From a checkpoint of a small transformer trained on Wikipedia: 9.89M parameters, a variant of Muon for these matrices.
MLP neurons of a small language model. Each row is named by its layer, matrix (up: input weights) and neuron, and shows model dimensions 0-127. Each number is 200 + 30 x the weight over its row's rms, rounded and kept within 0 to 999.
After each neuron's rows, "fires in" lists the words (lower case) most often at its 100 highest values on Wikipedia text that the model never trained on.

L6.up147,203,170,196,197,193,171,204,161,218,220,186,212,172,142,182,215,244,150,282,219,213,173,157,235,228,220,202,173,205,183,198,170,172,199,237,192,217,229,158,217,178,232,203,149,187,223,155,266,163,200,255,181,225,190,242,243,171,211,207,216,184,136,216,209,185,177,186,249,202,221,222,179,202,215,180,221,189,196,182,185,238,154,163,189,213,216,156,261,182,250,156,273,203,159,188,162,198,225,196,246,286,179,190,202,205,224,161,220,176,238,226,195,237,153,217,227,152,222,202,225,222,166,226,199,163,206,176,135
fires in: "she", "season", "ahead"

L4.up94,225,212,199,160,135,216,184,228,203,176,232,156,228,158,194,164,197,180,217,166,243,210,189,225,236,182,192,212,139,189,240,206,209,195,236,230,178,215,196,210,198,193,196,227,187,208,169,243,154,218,235,145,209,229,191,217,218,235,188,251,200,237,213,187,225,145,144,218,190,222,184,184,208,179,174,234,179,216,171,230,187,213,207,178,216,185,247,182,183,213,199,207,239,176,205,225,181,103,180,227,214,247,206,216,176,181,134,214,218,225,139,213,242,159,209,194,195,129,199,246,185,198,253,191,179,171,197,231
fires in: "set", "season", "years", "take", "series", "system"

L2.up115,231,209,203,208,194,213,219,213,216,217,232,176,237,185,226,191,264,157,197,155,213,173,198,227,179,220,223,175,225,155,183,168,208,234,256,169,180,195,147,156,215,169,217,203,198,159,223,184,227,244,228,221,239,175,200,196,249,204,156,195,202,207,223,118,235,183,185,188,220,165,201,199,173,196,270,180,145,176,221,225,141,248,234,189,231,159,249,238,181,190,175,212,180,230,178,207,201,186,239,261,241,173,259,168,243,157,161,189,178,207,189,229,167,166,204,177,219,175,161,237,223,199,219,180,214,180,154,241
fires in: "first", "long", "ft", "short"

L13.up46,166,185,182,195,179,267,217,207,116,205,181,179,195,214,150,206,150,230,244,181,192,254,225,171,179,216,238,245,265,176,139,244,190,224,228,187,225,190,203,212,170,164,205,207,186,208,158,249,205,195,238,178,279,241,209,247,163,196,152,182,212,221,248,232,215,213,182,181,205,240,224,241,138,229,175,208,155,227,208,151,219,179,210,149,182,250,155,253,175,209,208,225,212,235,191,181,182,161,193,196,216,187,214,179,272,184,172,172,227,203,171,166,189,224,224,237,211,206,173,204,188,250,193,208,179,178,224,203
fires in: "1", "0"

L2.up56,263,232,218,191,202,215,203,234,126,193,231,183,232,180,199,236,220,182,241,177,196,215,244,173,206,183,238,180,197,212,222,164,207,210,146,203,150,219,203,254,201,131,222,176,225,218,216,215,162,184,259,176,237,213,177,113,128,253,172,198,214,160,151,200,195,204,192,244,216,171,143,177,159,283,187,212,170,238,200,196,165,247,194,152,173,197,180,238,222,243,205,178,215,204,166,192,222,239,207,180,224,204,223,192,149,216,250,175,201,148,168,230,205,227,184,233,166,153,201,158,204,238,171,160,255,228,205,170
fires in: "career", "played", "football", "former", "median"

L11.up595,211,167,238,197,206,239,235,230,230,190,222,235,192,276,218,175,224,225,181,176,258,202,188,204,248,182,182,168,221,220,223,218,152,128,207,184,207,151,202,188,184,189,200,206,176,179,218,206,194,217,161,215,256,183,259,228,162,214,197,224,205,202,222,186,238,248,185,205,224,157,196,183,178,170,139,225,186,193,225,177,224,230,229,217,213,165,193,254,137,142,207,164,217,150,222,194,222,180,163,156,259,222,224,205,221,227,195,185,161,160,195,206,187,156,206,216,242,235,185,228,174,141,152,235,195,223,251,156
fires in: "has", "went", "had", "have", "wrote", "morning"

L2.up471,178,242,226,266,199,201,156,195,240,214,146,148,191,178,180,168,144,199,228,202,206,189,205,211,247,145,226,195,149,198,273,228,220,232,130,184,170,238,245,131,176,183,266,240,188,262,195,253,215,204,168,152,246,211,179,183,187,229,237,230,184,200,151,184,214,140,156,225,189,167,215,169,199,206,179,201,190,205,210,199,219,182,170,199,187,240,171,185,211,214,186,233,158,182,209,226,162,203,235,205,216,205,189,182,193,229,220,204,200,227,229,240,198,174,193,217,172,201,147,163,213,244,228,200,190,145,201,242
fires in: "stadium", "football", "support", "sports", "airport", "motorsports"

L7.up380,277,235,171,180,197,254,150,157,248,206,178,240,180,157,201,183,224,159,173,170,192,264,161,214,188,231,176,204,224,212,223,227,234,254,206,188,170,209,190,209,190,180,192,203,202,127,195,188,234,219,183,168,181,168,203,235,211,171,176,199,193,252,200,154,216,249,209,216,164,191,236,187,197,198,183,241,202,199,224,168,252,245,221,250,197,180,194,180,127,170,209,197,222,175,243,220,152,188,192,209,156,251,218,265,146,205,182,171,209,163,174,172,129,208,195,205,185,211,250,192,179,185,195,194,233,172,188,140
fires in: "or", "origin"

L2.up644,210,235,141,204,199,210,159,221,257,137,223,247,204,152,190,234,209,206,203,202,294,166,190,206,161,157,199,269,225,176,165,237,211,194,218,167,177,200,241,222,191,187,142,213,200,227,248,246,240,225,235,222,240,197,233,189,199,191,229,174,207,159,233,220,173,187,175,165,193,238,203,222,169,193,213,139,168,219,209,185,181,253,249,187,162,222,192,217,230,222,264,178,160,208,198,206,216,211,175,188,180,250,204,224,189,208,200,208,148,176,178,227,136,210,214,218,160,215,187,177,210,166,221,174,187,199,145,196
fires in: "or", "like", "than", "including", "from", "called"

L5.up715,227,182,210,244,185,246,189,153,223,214,197,179,258,233,191,175,236,225,212,201,150,155,220,205,244,199,201,195,191,209,199,251,189,193,111,173,200,158,179,187,179,182,249,151,233,195,202,221,179,172,185,209,155,231,237,222,147,181,226,219,212,164,209,183,242,187,176,171,233,241,202,196,253,129,159,158,204,167,214,160,215,193,164,203,223,207,160,147,225,172,198,219,199,225,213,186,165,179,248,202,182,159,182,263,224,179,267,219,215,223,197,187,233,209,193,177,195,248,200,166,232,192,183,176,252,212,227,175
fires in: "has", "chief", "ferdinand", "leader", "feldblum", "had"

L2.up269,219,186,193,224,188,188,177,180,205,204,219,181,205,228,166,161,210,201,166,263,206,238,255,186,182,219,164,224,263,170,160,191,183,221,217,169,180,160,177,186,205,194,175,229,216,215,241,195,230,226,153,202,233,204,213,202,145,155,180,220,207,249,205,189,217,188,190,203,207,254,235,199,216,154,145,189,185,238,194,264,187,222,216,215,213,185,220,190,218,205,216,243,211,191,216,187,186,252,175,166,244,132,183,243,182,177,213,186,187,219,195,140,173,217,231,187,223,184,217,229,260,174,233,244,206,155,176,171
fires in: "0", "born", "advance", "effects", "as", "served"

L6.up201,192,211,214,199,219,165,178,149,198,232,210,237,235,173,235,237,192,248,220,187,187,216,155,134,197,225,147,200,166,206,237,223,250,203,229,185,241,201,162,180,181,204,226,242,230,156,190,216,162,202,215,227,217,175,135,190,166,187,187,230,201,223,178,256,180,210,163,179,260,169,207,155,188,128,200,216,181,165,165,176,213,199,260,144,176,184,169,208,263,190,178,177,199,171,200,161,222,234,167,264,168,217,205,192,208,199,186,167,187,196,206,226,181,181,179,233,223,206,206,225,212,188,212,207,268,224,274,221
fires in: "around", "between", "in", "covered", "lived", "cover"

L2.up94,165,189,195,221,191,177,206,208,262,278,192,169,190,190,176,194,249,191,218,192,226,255,183,230,188,209,251,207,258,173,206,158,199,196,186,175,160,177,180,187,153,153,287,209,170,163,188,170,196,207,255,218,200,204,185,247,223,233,180,225,224,172,230,218,193,186,181,164,231,150,227,204,159,203,216,238,150,243,243,224,204,153,189,203,212,195,249,178,194,234,210,178,180,204,218,219,167,219,245,181,161,193,218,244,174,242,130,199,193,213,213,191,202,243,194,240,181,204,209,206,163,167,200,219,176,165,150,197
fires in: "public", "government", "election", "died", "million", "elections"

L2.up608,248,225,195,185,203,201,192,191,211,139,241,189,195,181,254,197,128,126,216,213,260,166,183,204,255,243,198,197,163,199,195,198,197,218,198,161,249,170,190,193,159,198,192,231,161,228,149,205,205,179,258,228,229,242,186,229,191,190,204,129,213,162,245,196,238,181,184,213,193,154,167,196,196,176,245,173,194,201,221,218,192,200,185,211,181,244,223,209,158,244,217,214,170,245,197,201,191,222,260,224,164,206,273,231,255,231,207,172,173,248,219,194,180,203,200,216,192,204,217,177,166,208,233,220,229,141,183,184
fires in: "at", "after", "with", "his"

L2.up565,215,197,184,226,258,225,202,198,172,241,151,190,127,240,167,168,235,220,252,259,189,178,201,214,174,168,180,230,184,207,187,174,241,264,158,134,231,185,147,162,172,194,188,147,197,228,172,198,198,157,225,197,183,165,186,188,203,223,206,193,199,167,211,185,212,272,186,245,246,224,151,201,248,249,230,183,242,208,190,217,183,226,186,138,259,235,191,229,203,161,177,193,228,206,241,226,185,210,197,193,212,242,216,143,241,200,216,195,230,238,193,203,182,184,212,197,253,121,190,190,191,200,176,126,145,187,139,143
fires in: "its", "his", "their", "itself", "2006"

L2.up737,208,199,163,207,180,241,207,188,182,222,205,207,143,210,225,155,169,193,223,193,204,220,229,248,129,220,231,158,195,208,170,222,200,190,192,173,157,226,233,198,121,223,204,171,213,150,208,231,201,154,200,196,206,216,175,168,231,207,239,234,158,161,184,222,187,237,158,194,194,145,229,184,214,249,178,187,166,235,148,217,216,203,214,146,193,185,219,245,230,223,228,188,193,212,287,171,209,219,164,231,251,192,150,141,205,185,163,144,205,200,208,139,170,216,146,208,184,157,241,217,232,225,176,207,264,200,215,181
fires in: "people", "life", "years", "parents", "school", "you"

L5.up713,243,193,162,199,172,187,217,210,213,204,219,140,209,167,219,218,240,140,190,213,208,213,218,222,201,225,160,222,185,205,196,192,236,206,175,247,204,153,199,200,167,198,211,121,192,209,205,225,158,225,158,194,240,170,188,226,219,286,214,197,224,169,165,223,243,169,172,203,254,245,218,135,158,218,165,214,187,154,176,185,236,193,204,217,201,234,176,197,218,217,203,242,252,198,217,196,176,195,227,236,225,218,185,215,206,190,177,174,223,218,99,181,186,195,214,176,182,221,193,196,208,171,158,167,223,167,146,144
fires in: "after", "to", "if", "while", "year", "day"

L2.up146,197,189,250,211,187,212,196,191,193,174,193,196,240,183,227,186,158,177,275,222,129,205,185,199,159,209,177,216,212,186,211,180,227,191,204,181,204,210,228,178,199,243,198,228,244,192,212,151,202,216,169,216,200,129,180,246,250,168,232,201,179,230,194,269,176,188,128,184,251,187,180,171,221,230,217,208,215,163,221,172,190,245,245,164,214,251,178,164,215,220,213,141,250,178,183,222,189,167,185,186,189,226,229,214,166,221,193,208,153,219,146,187,190,217,175,192,187,192,217,138,135,254,207,194,220,241,211,203
fires in: "out", "up", "end", "ended"